Part of a small language model's weights.
Architecture: LayerNorm before each block, rotary positions, no biases in attention or MLP, attention and MLP in parallel.
Training: a variant of Muon for these matrices, 134M tokens.
MLP neurons of a small language model. Each row is named by its layer, matrix (up: input weights; down: output weights) and neuron, and shows model dimensions 0-191. Each number is 128 + 24 x the weight over its row's rms, rounded and kept within 0 to 255. Numbers have three digits each.
After each neuron's rows, "fires on" lists the tokens most often at its 100 highest values on Wikipedia text that the model never trained on.

L2.up1:124130129172169118113095100109134130159130099095116154093144140155140159164107136127160126086145111118157099140095129131126114102134127140158102107099137176085120142123116130137105163160096122106152137167112115147143127129117120140110125139176128128127155107142100113196103095167187128088109184102167102096132130114128117132119141165120135139064127139090128168132150071129130146155125154163116107120111149114142110164106145128122121095136155123075132093165114129149096162109142122157109117140085125147108170120147107161104147166134130116120105131144128165097158130098125132148
L2.down1:101180133099107123145138136132139103176094155136187123142117086112109115078144109105107122162152129135115151145104158138088139163157151094096135117114126077153147108101112107112123127125132121107139096130163159116157142115147143117151112098105123150119108105150105145080123109117087115147122102155135184194155133123130093123151152126138137140144111113155139100114106189145137111152161121148130153120112140140133154171115083189151141143080137119133102149054136112140129117136131124161124143129104135089154106111149131125158143093125117121115139159134106119139077119118154113098
fires on: "s", "n", " of"

L2.up222:154151171101129143108118162121109099190136091146105097128113105111134120141190140109114155129094137119133117109165142095143113139140137133124111107191145136180154102180153141131112154097111125077112115134124103106109099158132170139071161147117137168164155134111125122152157144135188108135125152121134119142107110146131133102144095115125091110084131172181143109121146091126117167118130102114092115101110134146117123116135116127148142148168127115141159146109135107105139144168121126126102128118105152129166131112150112156118131107082119145113162144131141134068128113115064129106
L2.down222:108116096167103159122173117112107164103131145133120125127131164159117129090144142099159103127124135141126139129137140134141133132131098128078149143053145112136168177097123100108123104111098168147126126129123094154109152093174096117153122120130144121132149105104173157129170119190102162106148138106105103139179104151121135133112138144133135134117175108124123143158130155067127168101161143168114134118116116092125090117130134132084151130114109131119116146105163130117102131126157175131106101153100126140118129147094123131115075130169153130120089133085095162141101127122148169097
fires on: ":", ",", "s", "hi", ".", " years"

L8.up315:065138142141097130147149117100143115169130159149114104114134078147115121137106117105127142094129128142119119137132122116109094135138142133137121155139112140131119108196153157085135163175150093098096143144096160119120160188130124109118119165134095131135162143087109157143176135174121110083116132082148143092113111143130138142124102144141063103181134133119130162137160147082155128119112131124136112123099145120136111132116119158135136140113085126133115129151117133135134157124125108138150157110107117147093175104176132121106093092128135129175115147088093114135131153075141126074
L8.down315:147136111108152135117144124146124108150098086128106108111086168132075150117110176145123131112129129157153121126122098147135139128161128087153180114096162118148157140126153132128120139150102121121126101103115106115148123158144114162168152111135163119126131052150161123118137160150143162079144145117139088078121146119160173093075089119125159129100119141104142123116144099133086108127132122140169135110122151093151129127171132119116103145126141149096126099124074095109126130167076149126133119144150146124129110151102173101108155145134114126152102138190151117166091109115158128133
fires on: " ", "2", "0", "1"

L5.up300:107124159166151122151073135126141146139135141122136145129099119124115140146117132107125134070178148091133124121128109131131124101134156103158083134102126162144111107132120145147155147106084159173171133130140138090180089107159119118124110139129091118140138134129099124093118103164133124121163087130149133177140114125116123180101096136157142172149135118155143138177078160147092134094098128121102118118160138127116151105129157161101148120112164085135099107136090146126141126162115123131157127075116175123115126139118120175109091151089091138126157114084157118161150094101126141133
L5.down300:133146083140114141136140146131088099125128137097130110107179131096131120148110148136117118117135124125116143116179137117113099153081162123172120161133121162121156147123118138114120083112119118086082125123122155153094105168136150173125125102118102132086152134139070177125165147139099135157138146142143090123113139183097129127168162095135117079111160134118124129148170092130115145128140136123070135116161112167131098174113106082159130141133102145096172113164102128165104153087136156117116135137146140148126157123107108130086141102103125083143135137141154129105100167117140116148
fires on: "\n", " of", " ", " the"

L6.up507:125135158121109136106154136112118121116091087116152136094193154115119123148157117119112167092120084104116126125132118165101141116137178105132173144132127097088100087129123101122174118133141112144124110127083132116071163116133124111127130127113095175116096161139094095078145148107115144116141113122088141133119110149133182160123114128130143114100119107110143089119130190150141139154152054164150170114141145107132145153150107154139082111135123137150147138127159100102154150141149128132117111143122136104141112153116129095138113129067124140155149085130138176099118136132087122131
L6.down507:152110120105139123123123143142137140137118129148142123132129159124119165125084125133126119126109181140127135124176120100165073130130083141139161150147160121106122126107194141124118091118085138135097122109143118097137129127119141125134144087112148109107155153126116088108128148134153070120144160138185124115094138115145101105085118167142148158150154127154180090121061146091172152087133135128135137120165140172138134117117121114161134103122163162132129148072116158086077113116142133156151103107134135082098163134121100124098105102107105112141150114109158100122171131132139140149
fires on: "s"

L2.up392:150190095120141121087133060097074141144120117105146160131125123153124151105120180136169128093119114123128162139138141142137119098125145124117112176092162136104129080126154130138134120155171100116163138161125133111150122094139150137116158118114090136142132138078117096093129169116151113148148122164106133102106137143125109136117085162105125114145136128129114158118055146106114161148116152134112165132101107124120101147140073129138150134113134135118159154113134104134116153142102129129109122082155154116112124124173121123189093147141157142166127159109161146091110159113098095118
L2.down392:133136136131114112135141166116120118065194110145150128116141153115123156163155118146153082122102150149131157142130180124096124146111160140166139144109135106092171164124137110150161112119113128101117135091122121132076107129115122129161129148160155125156143130125147130109133135105121116062088117110121121121160149124140108096145116176114133161124150131114092123119151123160129134121126097113098086090172125089148101117106152101137146085132101167080170140105107141117136125190103165103162090126112075170152131140105143126131107134174107085123135141107162132109146129120129135121
fires on: "s", " Human", "d"

L3.up552:072114090166105118106196154118092161160146120141106156110134102121087155182149151168153125090097149144128140136130145128084105130128127112149137132121146134095110131130127117073098107131107115079137110145133114102146128082138131067110135127122133110142148150077175099078109139112165139156120140150147091152117107131120110131095095162128128110117105130104123152141120171159157121150140140156153126156170115158131074135156115136161105141132142138154136107110117133109144128112130115158118128147105144106120078105126120134139125102107127111132150173175113145114149180104096118144
L3.down552:142171138074149122129127140125138123104135126132138102176130147118150163114138137155156114112129151142169078121144119109118135146112163092099148137164093076107108111157146128129146148110072136128143159098113151130111144155161126123135166173147196113115138111143118096078060152104110120161141131106158147118143119130107133115107119132151110167137118163142146156099134132112099125113113127169123066095099104138115112134082138102117144132122140132093129144090128152135088119079125128143163156117160141115120128140135119146066157142149141082148136116136154109111097117137154174127
fires on: "s", " number"

L5.up548:151126106150115114170138077124103100159146145201154130123135151130085095155147146140155139126097147129109113136125163118080124130130135136171132166162122135154151118130132135119122117109138120083145114145115140122101143118107150071164094119116126171128151118112144115145127088160119098139134111148094088151105101119097128127122110131137137161144148123129101132076092147112166123122090122134124117165104115123123167118123093153103147146095185138169121144115148134068187139112145153135144141141123104121081107150097111120129118155167152110130140145145113146149108131136078063101
L5.down548:133098106161119124122091132119140162156149108123114117148138128124115109164127138142108147135105120132114150098152069124130126153100139123143180109119128104113141163142131148147150140104099130115137160101139125136172143132141085093096150137121092090139115120096151168134154111131124132103118123082169141082135111089090126132097087134151106126123156102131175106142099145097118096117158126115138102140161140111130174169123156100080119116125128131111131157111137137137121194113137131130185142186098159133196114142106122101106132109126134087115182122128109130137092146152170168103
fires on: " the", " ", " of", "2", "s", "\n"

L3.up736:140183128087144110118118113142115116112099117173138121171089120114112138137163091148143085115142179111109128100139115132141127085133136116109091111154121104141143158109170121187160140101128154081121107144127126128149115088140115122125118115118110136157188108098120104130162167128109110074145124161074096115119122122139138114157104103119156143090119106122170118116155113120155114132137153114126195197145129178163112101128158123127096140163118143128134141165109155115133135115143129160123138134131105153137120159086124102119088079101106131125151136118169142090123131113125118113
L3.down736:141126113128128121129147143114120165157147111125094108096149099089124114145165171105118110125128137108128124138159183094150182136129149157130147161100126123141151096144150124101080108130113152182148146115128132176093115149101143088109114124102149097132110103128120135150110110103127165127107117139091101111107138173134074105117133107180112153180124176093135147149128149121095123111081130131153135135122148111117096108133120130123157151176128117116108144147118152117188113106155152126132119091149102144121084086142097097127136127158193095116127101117120147137133149133095176125
fires on: "s", ":", "th", "side"

L3.up593:164122124157148109149125102153085077164132147086131118153121078116091149144144145128086120144162132151126135121197118113149164129140112125093115125141111129162107078085126121132119150123095106147123130151170128134124118131148103118145106115152108110126098116146125097134121120100152116144124077181158169113097096137151110089110113168137119131125158129149082125110137115086125120136135132107097132087123131134136142136071113128120153095138138113098130166149162111141160094137148128106144078084117094136153119156078166159143114118126131140110123071101122115118096155143153148169
L3.down593:164153113103120107122127167186148112092104106161148131101122146089104153111113124135132084109138085109191113101145138082129147171141188103129093121149147161129143119136112107118177129131106117090113123136133122103138120142122132103119112197144148112118116139101141161167112088139126158126118171133117143109145105144131154138138143114114101088147127104146136100142135141090131162098142123177099135136137120175149090122145140123136111130079139098182179149125092088163131157116125159095124104149098162086123112144145133108116152126112147136146130112109082121121140129127123102160
fires on: "y", "s", " ", "n", "'"

L5.up318:128101156133158152137153130134173119140152134132110109175175116107105113152090120133078110105129138122157114107148144127141141125115160104141126141157152108104125111118130093124143143109142161139092097159098178127170110144117146169137177149105101116158116133116099122116146095104126131100119171134104158105105147142115106164165143101109140100120113139116114109148099151129155096141128098180134117095149143113148128117112129093164184134122111092133137068144142090155119110125094151135134131117121124120113103119115111093156136126034129153158167106143096096144081161133140138156
L5.down318:072104130171118129148147125134134111122145099111147152143094180104118172086150132148131157150142084144099120166105085119104131143127094173135137137147100147146154142144132138140109127128121152110163156105131097099143169102123124150113135126119166133126149126134138105157145166148126117094117108125119106122134143085089110066080108116163172142140100118154067134134114142064120143165113124126114136138115128116158160143101146140145081102101128110167126151135136127105120098143102121091158139117173133119154182122127176172110130145129145132146126132115144076120095141101119096141
fires on: "2", "1", " and", "ing"

L2.up131:153123161098140110155139123111132124103140138114096124111150127124108146132117166144148116148142125126169125133100137122099089135109091146157082160139096102109133168115084165132179139135132127094090125100147107149192087109116192080083157097147120116123153179131120167115146088141134083132144093138148126074120127152153081150141128148128164147103116123133169100142122166153112113153151163153137115108086144129170134122143109105079107155107141138093125115151120102136169133125090173138122148142126117098145134132135094114105140132158133106120116154140114130162135118125126166126
L2.down131:172146147130108123128129101126137141152133110173153075177142077154128165109101092100122102138132112111128063127080148160106149146128175133161139094096145113104104181140108149097132151143138107155117142085142099152138138111154138163129098100135131108123127112108106087120119103190136103138120156088115175146136097138107139134146079168145122122139091125115149130145101132127152149122145133118125139093131151131085143100109135166177106155142122141140130123124115144132136121111149151126113113107110123168112160132113113129142101155154120107137183093133089083147100144162157126095
fires on: " of", ":", "s", " river", "ing"

L2.up146:150123148104111120092123117120188125132148078123064111102123117135077129160132168128097135150143163148137076158109116117141114165119097170113135146119123160137135171156089122103148157116164118087094104121132120113150151133124111157165134114097135115127121137143143179086166143144164096083135141110132112112130132136158123113128112146173113204119122111092173140148126132148136096137155166113118104136120098105136134150106086139161100115136138105123138113105140095174131112141162176137128150120118105155125140119071122124135105130130136147125174141132141098126127137108084122153
L2.down146:132149091152136120129136137126100089113099183166118135153101113113135137115156119128105146146108139130091151089128145121140132128119162138133151090113123097104076143165064120177097115163123128117113141091142140119155044116135142105121147119137106146123116109134093134144122086116127110150121115132129110130134132088119130132120163153159147116092166109105100112142113166122099157131104144122167091121136152121124153162113149105165118134131135159153130158184146134175138124110139176102194080129080162116134129120147127096117164153135091138122120100146158116108118157120116121169
fires on: "\n", ".", " |", ",", " of", "2"

L2.up764:118105153061133084147132109100175153127110133139097126117133126109146148131083132106140152125129120114122111133127081146160130133145145134128112108100115089102142187093156120132119169139116127115130144131132158163164074135153160095101118138145082155137138140140149100160152140175129133141107128133159114087143140110144136150099114157135090185135143118131137122094130135149138164160124151131108093116147137089149116121131114104137156153124109094085120148177113120118164118095094112118074157083122156110076168136144139109122161116149089103087115148139124155100140125147171157118
L2.down764:099077140135132139132079132110107121179168108156132122125130094120106126142154131088146103132135100124098083157138135178104127133110134153135130106159156120119133147114134111181099112113149157152079078067176075116108147124109124105136103092101103160109126154132124126073163104147112089171153129154141150116145131118194119124121127102146153103104114107130146134151142161140153112165170116096103114139105119137103130114123134139143154131172133144151157114118120138148154109125123132070136160077112102103137134140145130145126126140164121172108140132099114164139148134124133107161
fires on: "-", " of", "s", " New", " Medal", "d"

L2.up319:112120097123108125126159170157149121117146138101128169110135129137146122110099138144109161102164133090124081070116118101157131130119125127112156149089155134167154150139135150145123165145124125130142106094116122167149137153105182158124149118125169128151144127114132159119122123096142120102103096136112158120112133096158124136111119106149070159131153115090143128149081105149096131144121107095102166176152136141141147138131097136117114073114112118146144108175106092133137144111134080140149114176086144117110129066108151092114111158124121116182156097117121114176181109111120139128
L2.down319:124144148105135121134102105125081154167106134097138146112165143096133144168126138102127148153131096161132132140138126164098131181080128137092099118115100140136103091153132118142171109141090098110139090144174145106126136138164121105153122098105143098099096103118082088130156089080130120137154143113117149150127113131078140119138081107106139139169130129151132114134136140160123174104115157138164134126132159112109136102108143062126122172132168137140145156119138104111160135147115134136150156160150173115125100163080130112167154096140129127092119170141135135101101137088154150107
fires on: " of", ":", "ed", "vers"

L8.up304:109161140142152159128124122143159115081120152108131105093177108131133112103132148120145098115184141095118143126137159130153083114142127159130109136158126121164112084152120129151118124135083119110122105095104141148081132137115073106114145155101097132168147101153089167131145149168156144119165144119115109162122108162158128139122124115112179168203116115125123152137089151093151105128122123174128121139099137127119132136134129153115078154136114138112123096143113122135172147113175146077115107107119099173097096116138140082106113107133099148115153125096105128124091117105098137124
L8.down304:154154122143118163106097140129125129181122118140136149120137104169126146147092058144101166134122173172119172106118109113116163132137106085111114150154139124154098151085130120103113129108167094103167142097162130096144124143107124156096133138126127151133114108126155095144129142113160119126085112103123179080098118165120108107071141128163161125097174167151106144110120111122135113143099111127126109117154160087121162132111161139122143146135110130171152116146147164123062127126123155101142141135118110126087111132123139109110178154150116110164088144134147108125103120106110137102
fires on: "9", "3", "1", "2", "|"

L6.up365:121126175147118148140146112109131134172071098162121158133109093116099110113127154096153113139164137132136104118119126100098148119121136085134127106135148138111179164130134138112115113098106076131117113152113132121156125097166122137134125096140137141115142143105137186155119125152056142108119123160082129109123162103112127119146173124095126061079205123139141136160146148110143123093101162147153142120125159097132137102119103134094163162165140118111142169151128126129161133158091150104164122112127107128088090161137123118112095135141103114147131149128161157103119131128139119102
L6.down365:120141101145158164114135165104170142114101124132146109124131130145121136148102151150172137112126166177138134140134124096124134130179131124156158176104134132088135142141132115094108120150108159087045142110135121119156138110161121147173153133090113143096127109109113165106126158109116110115147160100145118105163148109103133143074135116169129120085128108149125111120081089145153142109139117153082107155153108081095132131101173129106141121170165113122166158102137153157118135107125099122086083133137135098153150167119122090132131157100126135146098130092119122113152121116126091123
fires on: ":", "s", " |", "′", "0", " G"

L3.up765:079131121146126154129148085129115138140120099157129082123115126175150159139138092164179079076163180143110155138126105096106165123160118137114117126146113112128135151102138118113145140150135106148082148116116164106154131131095126115133134100178133134121122128100127124103152114104174139161123162156130115109117144130094135128107158100111140153115129114125131099109152107109130072086137152119149181106134107113102118115165127090151128154167101100152092139137143153095147161123134125133187146148136115149144085159175147112172138101086119094125149100117146129113110102132147084136
L3.down765:135115128108117106127129133120140089132175134126132095141132128132117137147167125115131123170133097126142149126092120112114138134107118114124106132116134100106160163180181124126168146115153116119155119104135125155074146186117138112103159126128173101139094140103156076146078122106077132095139117134139152134118155125131134128135154111080125094123097163095090106148143177109137172108113132109136090117122128109152167144110158150156157098143155117092097125125118117151139076116092104123165153116087162168129092106113118076146130135107128134129182102124169173131143141138126134165
fires on: "er", "n", "on", "k", " career", "th"

L2.up317:142127177107098081133102151134171125134156120127125126159139137116133108165108152097139150075159114132150116103117098129164100125142169129166105132148114114097128181132120161116139103133129122134095126107123128104106087124108100115159185071129128153141107137141098129134093137148118120103143136128123118120135127141109117122139144142064105142087113153131137102113077173100169155135156148109139107109139123149153165135100126134170163126145136105142142136141117140108122164130109101166116168093165139115099123126129083117139149069143151136086157151130156188134119105137136099182
L2.down317:082113112106126144167118132115076106195129135115128099146127106147125080112151127147101152129062160127122119128144148121140088124163117092125125157137172139118125148146148082124136115144146093113161116131094129158139147140125177113068144164133107122116145169132145144107147109160112157120101101101133137152117085091131142148096094115144145126127134103145139118151132104156169148120129100132129168175104128151146124136110126118083139178143171134170120146129132139132098142129157128163152116113106098065125147122106148119113118145100139111182140130081138109123139127140117074094
fires on: " of", " to", "ut", " that", " |", "s"

L3.up522:125101138122124149127139103138137158109084115093090156104131102141162145125142154139073108156160079128147133158130125110142121144128128104149113112104136112145121109142129161105123101140139130095119116153102138092135099147130174095163115157174107174103057071143081139152098135144147120151137131147157101169154123118146164164107087133139161128135108113160129165139140138133142117152104155110140123095152137160141111105119163126112104150113144106093084104109122117145128160135128094137072146140162084147148131132191147137121121144169125124092129100136109144120111090111115083114
L3.down522:094136146133145144084121156133125116080149216103124141128120152082110164115103160132097117124111163139152115106109142166155106092130147103140108165166129153097152150133098095128114108102150142143145097111087071118123136127116110150152122132113153124131158120158120113126105109140132077115072146151140088142141139145176134152086127101175149172136106098148160121100135120145140146142123127154121068115153123160086163136130124094144100119103154145166126116121128123153123167161152121107131084109136148123109126148108095141129101097169121148129103166116150133114118124138113131105
fires on: "or", "ov", "na", "son", "lor"

L2.up53:147099170120085129141128162136134097117114137128115158136128097121134137143152151113124168157139147180111118178160125162078099104147098162149156128123147118137129116126089110091144115153097113123135098121161163113131137122112053127167169139137139118077110138148110116129115144084138146123127156110156085118119187107109105143095096136115122149162114135145102134160159111098079128117118158118167099156131115101120128150125093170103139116101132161153104115164117135095111141171162125147140120084127147129148158137161131114096119145089152099105158125109143131134172134127113101091
L2.down53:157141115101129141098157128142131134132068139145146143148118136122095151106127150161121153070138115140108162129115107119181089152079161130108166128119157142161102125135176085141107130140100181133125160116122120087143129148132105092127156153082096096127135104146131138084105084119119132126133152115109124156107124131176110128119154122136123119105145130152130162116166124159159101149130078136122128135132201115108132167134162146089163107113155166129103089141111132097137143126143137117135116164120157136130124137097126150096124136100154122125078065097152104122133147103101130150
fires on: " from", " for", " at", " than", " |", " to"

L5.up24:113092116145086168093095152151080141092122136089125135122139138116116142089122137114162115124134113139141169113114109145138107114079083130091125123150105066097169119100092141162148181121093163135188156141102136113158130139146147068126128135113117140126134116127187146128092122124118178105138139121137109150137159152192146114133083117119128116105150125101138125150128123126120117145122139136153111086141116100147112107141125111128166153116151114146138151153092085077165136178140123170146167140130137116130120148148106116119109139097136126085154173114121130123122102142112151127
L5.down24:120176123135112117126153129205174104144140155157123088108153147137090161099130082175104133107134083102130134103134100101102124097137092114126157104130113109129135087165154150152159079130073169116087152108188140137114127123105145161118116135127158100145070127146103125137127115119096059116132084138155149152122184144096108114128118110124142126148168154134150103136137139137118147131115127138122125145175131146104127143120112153121111157112121115150111152141152112122123145100114129128105121141124103125112092172106150108128135140111150143143111138123115110131185143082137156155
fires on: " her", " his", ",", " their", " Her", "w"

L5.up437:120147079110125139183151118107126142163093119147171091152086154174153120110108134083143164105153129111097147094122125132147128122142127101078092139123104087132127155144140118137137114100148114080129131141109175111126148147117164134138139109092152124121086130139141119181102137104135139151110140147115148114164147156164095160162166146119116138106187148098133138074165119075133120148117162097093110134106117111162120164151091146107158097111140121135142131107114136108102157151151114083113136128109095111155137137119116123110115140141122137158154087140117166139114157120128143078
L5.down437:092159118141144126161117172151136079158123137175124122147114090106109120142120160114123107140115159155132110104127102142142130140164118131158101118090203131138125168104142134106115122117108120139101145117141085150105133130129144113109109120123151100152124136118108115169128113132133145128108144122120162160098160098104175141135093089150135111189103111142143135099149132117133160085128103150081110121093154127106154141115116120134131086130121160127129192115150139157102142109140115158150060085131114118128119097121116155195131152125126114144112162169153144121111072121095094148
fires on: "id", ".", "d", "il", "on"

L5.up111:131129093146093194107139132158113119124163151161114095139092099172112091152135148112133165079160112112116114153115111121108110133104169147134110155156113144125139139137104132102138127107071117121123102135094150125133145090117084145109126135163117129155156166148148108171147127144125095133182164132134087147143144100102108149134113143110156151151148124108134124084112131076142155167140091138076154115098119177154120110121078076105129129157119105102124159144100119115139138117154138098119111087110104162150140144146108130151163111164138130125153163133104132139169120119117105119
L5.down111:101132127151118149144145138094131101154133086112147156127144132110150125157082114140128113149088136158114121084106139140145133117071118105124109131170113136127143144105159106129166140147131122078151126090133116164166120152166157136137131093145130155102125093146094131133142147169144110152179147099095124117107131117110177147124140097135151121101148135138124123145072131061183115116106180153093153179134152103129124141115125115164119143102127108113142125124141112141105102122184129136156080152126117100118119115149172120119117082163117139094152118111121127127063128140144088107
fires on: "s", "t", "ly", " of", " first"

L5.up402:117142125144158132166133118139160112119137146134120119169120100177107118115145153126108176113144149129083109146128160148130111132192162147078173114155112077129197114109133200157149119130133133116131128133118084148135150109120122101120097129112125181124130149123098104130116159124115104139122132159116139077158119109094127124104107121102139121158125113103148122123120112101128113068161168099130166132136128106135135123121140152121089187110131106141144172129132131126115141101090112113081109158116131080150158109139120085114118137121069171110117142129148138115111105144162107126
L5.down402:148128136094104124134107145147160139141125157102093187095122134135161137152155133097128124138092106113145170143186109089139175110107091121130132142162112118151147126150137118126088121131107072149139134143134125133132079155104129130098107113112098101166143109136143151107074176109103164088127113109140141113136153151172156137167116089173131131160127111107150144155070139119170101127143122149119171138113128076071132105154102124150141126141141140139154124107126083129095131108156139113138178093121159094118099146127115120107102151127160152139126115147101123117145116141095111129
fires on: " ", "ish", "s", "stone", "lay", ":"

L3.up328:146133130144133154133151116152177158137144157151167127132129107119117139131133143148139163124153162101118096125153168135076147118124109082183142114144126119094127118095150150130080099092112121145135163153124111113138127110124125107096157109177123123174096157154076127110145096101151112140090105198123134114145138130138104150104115111164155095086147112131094112116126139154076114164137120159133117131138143103121125163116148093167151144113107079114144102133102115143139118106118165142113130158105152158128130131110105130164146143130103158093092067127130102103151173109096147133
L3.down328:098130160146127138166133125179158127128153121104117121146121131125150157061092138146131140094151113141112178152157113113163142112127116154131142130147152110120084091174112159112145116104129148157160183110154150111132118137089129098101096139135107125160128152142144109150100108119137135117075107075114103144124133176135134163120147124153107179131110117129114135135119129109113126123130098143152113093130115147116115081090088077097123127113118107131091175125134122113122049153142113073134119100106130161118140179131124149138152105146152160139147159122129164151135140149128121094
fires on: "-", "1", " un", " ", " and"

L2.up207:132159134105099126102094112150116115106156117116099151156116129123136102091100141127142179133145106165140111129111134145129131138139115132150113109100184157158125128128164105132138156202170133087119086098145156133160149050124113119165156098113142147102129154133153135103134139135135134133136159114085135100126155143083086168113135132105117154117122090149110125147054133128138120117156147136118129124138094095117112180096144140178137108080130108087110158131118144146152137112162153118082096107128098128112132125153128112109106137100148116123144113128170167116111126097130091125
L2.down207:061100113134147122152148170106157124161092112112159182155111098094096144107136144095146107128161105134167137144146110147146159056104081125144136098165142153155132139174112114130110129108097144137147140127100112130114111153118139123158165154097124113138147126132115098128167065101146093110108113137109132130114111128155155131118119170140159133116130109097092128136168097168102110179111121129138117119126156142121124140148157124139120160148112127152130108144158110120096139152121145086092110110130126132104120145107180123140116155154160177143145096127144123119139090118112087075
fires on: " |", " /", " for", " to", "s", "."

L10.up45:160202116159127135133112145119102126125119135158142141156110147153100138086183162112174155132143111130109159130113126137067134121156138073125129164127126119122129129156140109169192129135110129114124123109110168146094120136129145155105147095109131154115120083116102159120139168122108121105089124132125146133146131109149146135153142149124143099110103116134119128127089117101153122153135111124119146114138121094152110147093131147102158100098137137119179099135167091112137176152143130117099121163121105160121137112173104104124149128106111114118075105147112083126175147153121064181
L10.down45:165086154089108134130122156115150156159096171135126127144175146132117094107099157126138106144100115102080125124152136093118095146130137156131121145143129117136113131111075148144189133172124122066114163145153134132141079151129147127127146125131120131122121165184102095089119149153138129142129117147134103085120155139139122091150126150137090151116151106134133134101140056130104096120118132152122166130101118117162117094163133125129124111129113088125116140123107104121123097121134084098141146117134182091156112156136165188120141153137110099118168148128162170127119095142094139122
fires on: " S", " Al", " of", "am", "aged"

L2.up750:135127149125135113114075113097089137102129091135094152121156140138119125151139142122131113154105131117163101115139123126119122120188101110139133112131119066102141139123136118092104160120137109134132092089145130114179075182107121128154145111150158136147140151114126103135160159129121109127108085162128179097150105167126098126121142133185082148144108095123107133123183153118154137172153103106153120122114191152128099101139104103096136150127137117107079147141141139139161130135087109138112165087132140100137148140080116160120147145123130157163127116137153067112135119121095140148
L2.down750:106125094174124150121174142135149137166156128146184096154092106130151150144133136092143131129162102129084119119127106131123123146080127143124117160128126142157159105155139157128125140150122134139129124163125105105102138068138143102125129100130083139104157141138099102130113110104120145100165159110148116159151108054127156154118110115131122110112148155128142140151095097153123094102122166102107112111165066119142160101117151132157147101098144130154172108114071092135077116111131154104141109147132129107120121145143146110162156136091097144123135147139087175165137150100157125154
fires on: "-", ".", "n", "g", "s", "ri"

L3.up495:126130142092137120151094101158146147151134135100114172129105124109101157145146118124140143136131116134064107141102150140113151111138168148173111145111171113101117090102099122099151125139105105171146132146126116140128160131145104145147067080109101147122137164114123129125148144112095116120121081141121123157154097097106112098132122165095165134082136149143148134140117100156141146165138150085142108117180149153140100122121130156125161145135128124131125116159158119111145120118136117122182147070114075101168107162167169132119107115126154155108120172082104121110098127110173148110
L3.down495:115151141149159124103186157151096155100091118103127129112164129099160095122110104138149109114161119084120109151166119109135079173120161118132145132119108120107121155157136154127137105146170102116111102096111140100129124147131144130123186187105143132107135105093117168115095148131131129131122177083132146104136164105125113182094115108142128131139154130111161117151162145081169153116138128157132151157080118114108110105106133092157129084102115160095128136113118112118125117126114113151116139126148159098147123146120115102074134148118115117189144091131163088112154132116146144164
fires on: "s", "n", " of", " |", " ", ":"

L3.up751:128116129149143155123098158115095176138125141125146141081087105128146096119159151122115126111168179129154141126100117095137097167104145162160148096114138144159144159132135118113152153135135155149115077097162164144158110107135115127147185087128116141110130114113107158155105087150115116105155118155104126106182109154106129106121134105153090100111102140139119146112086142166142164137109140129090075132150113092148154132125177144136111096108088119159122113118118104084113119146096131115096150149141124125108099105138134157128100101091147128199155133134108130136087134136156118112
L3.down751:082169146113096170119087124147062129127109133092154115093112145125127107107106143100109118128074144128085128164110138144094123134111126143139138133122138168147106136109113133119138095137158078116098136148102139090136169113196157141087137112127128178055128068129146134123128114157126085121149166111148124149122164162123113164160101103079113163137136155147106090156143110178133119113129124100104132098135117143151126126096132125085160121124152115155125123155129116131150108125125147141152128111128124154129149156120146131172144150150108120123108137116151112146137169110155138164
fires on: "\n", " of", " by"

L2.up4:126114138115166153146163085158091142149120127158067108078128123158112109143141112111113084099142116131144128155153154117097131153121148136127133097132121126191135099139131123154156172151153124105125086169109110122117100143179105171124136139152165133121131067134094124106110127135122117111152129112101119150146129148098145107122149135158115116136143123136145173147120106151138115115144155160099139135147090150089166132128156128156060130156066138088109109131121137093122110135141148122104168110152146194143099117133148143107120117099143124118131102101096143168144094133141088144
L2.down4:096129128162114156102121168115144117140139107111140142105146119139136135129152117097162147119120124103133132127116089149118153089136117137095110139086102131093148149146127090148118132142112096135167139079153106142113139157090151148125157106105160106109107159092140104103146138136129126128133138141145133092102112111121086142157133092116182110138117115095152126093118124109108155172128125085172107150093147143164104165132110134126213117085178131123138107135131108138137150096112162132116127139104103059144152180113125122165137127132174139119155139156164086109119104168153138158
fires on: "n", " of", "'", "h", "s", "k"